config = dict(
    num_hidden_layers=11,
    hidden_size=224,
    num_attention_heads=4,
    num_key_value_heads=4,
    head_dim=64,
    intermediate_size=896,
    vocab_size=3521,
    hidden_act='relu',
    norm='layernorm',
    norm_place='pre',
    norm_eps=1e-06,
    positions='alibi',
    qk_norm=False,
    attn_scale=0.125,
    bias='all',
    tie_word_embeddings=False,
    parallel_block=False,
    init='trunc',
    init_std_qkv=0.0235,
    init_std_o=0.005,
    init_std_up=0.0235,
    init_std_down=0.005,
    optimizer='adamw',
    learning_rate=0.00166,
    beta1=0.9,
    beta2=0.95,
    weight_decay=0.0,
    lr_head=0.00792,
    max_grad_norm=1.0,
    warmup_steps=427,
    schedule='cos',
    final_lr_fraction=0.0,
    batch_tokens=32768,
    max_seq_len=1024,
    doc_mask=False,
    train_tokens=368100000,
    max_steps=11234,
    dataset='wikipedia_en',
)
MLP neurons of a small language model. Each row is named by its layer, matrix (up: input weights) and neuron, and shows model dimensions 48-175. Each number is 500 + 50 x the weight over its row's rms, rounded and kept within 0 to 999. Numbers have three digits each.
After each neuron's rows, "fires in" lists the words (lower case) most often at its 100 highest values on Wikipedia text that the model never trained on.

L3.up634:534479547419411480473495513430497528544489488471504517528553486531551496543448562477403524456466582487601420518468514465450465547627404555457465523553583544545479493471545516452484445499523439450477538471556516494610535622513479500478505539489494414494538547518486531436413459367491488485504498601501549410423465541530455542512446464486503509406458475471520517416478475444501388559540
fires in: "john", "robert", "mark", "johnson", "johnston", "david"

L4.up46:544541466477571443451504453466456446470451481450540457478553519466548513364473436473524505429501549457430541469464591507407414388444559481428541475504436456477554513457546479430537504546542506563526506516492511515509440515552511496602481491528439624463551614421470555551513562446492546489453455451480539474508494555491517528450524509692538475537468518481398521504469605538429489449459
fires in: "it", "he", "school", "him", "them", "out"

L6.up309:482516533523531467455469522553505471507544455460474433564457418428496482491515543468479486595542497525538486482419509500493520569450526476503556508482545525557464519474479497540549439560451404545468542518428476553496476431542422394525534533445444568520395519454480501489432536566457583573444509548503497570462503519590486530551424512524493490545369536455516513444450506581495360558492
fires in: "the", "cet", "cest", "km"

L6.up759:535465437548523481551509509434539487461577520512495464609526460516583638492526517385551479480467498518485456522498519592538510560548555569458531541496497495461541509537498461467492471496484432469520426474512449428519322500469563461371539528522422481452421518577482530566590495520522474487447534488581485561438485499538513527479442577507486621471496474580471445469473484626491458449505
fires in: "most", "one", "two", "other", "film", "theory"

L4.up869:516489550526521449460553552434475517438580594478477407522499436486513484483451460396516476425512568477600545488463440567486499496487508548469510466513504549474579532504576499437486536480496548539495484490520567516561492515452494523424558520484448586426548505475422500611608518522557621502491465428571517596469499484533538552473495522476416507388411456613501461482401568483468444538439
fires in: "silver", "bacteriologist", "short", "per", "percent", "stetter"

L6.up690:507434463557539361550536608534529489479523568472590553474579527514503541540495533519393388422473571544551528466441404513480540542561509441488604575516556475498526441492433446464503430549490463540401506459448530471559523506485548381460488545426584463518460448468470517593452456469515522494564489439492589527519555524573623540431520497490491593579459494524543477484592514460560620482611
fires in: "2002", "2004", "2006", "2005", "2007", "2009"

L3.up748:466523554490541440596511493459488550479484461490465498433585574493532551433486512436492495531513463463513546530411523471465475510564505488452527480518567421462538489486421509593473474519493556613480541496482547596403397593452435541446484544479537523423450579460577503498442633490441494463457395529494536380437465542489605494493510423546470479447471496505417556509387540471551535481556
fires in: "new", "public", "publications", "national", "previously", "international"

L4.up879:443552488462533452455507553456537522499481543492538452546524461498420634562419517460506485407454528506585403510540389550488499534523503480507481540494456539505402481464498447517468438485467517533444501538541509474520625526503600419369424555546419473482442505512473655465483578436491527540592521539594467534570541503505531467537460529522536517462500483472591476505508601584477438455471
fires in: "states", "york", "norway", "ukraine", "ukrainian"

L3.up606:519501567469500541529491505360525397574503529528556503462555458549547496474417489502440490446524529458452436508448472506362527512585383490457536512507579550487463555530538498508497440526515512506468620498478499457452429526438620469478508582504427471489578513534514500459480462410580555581410497416614392531443518561527412509504480489487553384432453552584530493515508506452519560434505
fires in: "october", "september", "june", "november", "february", "july"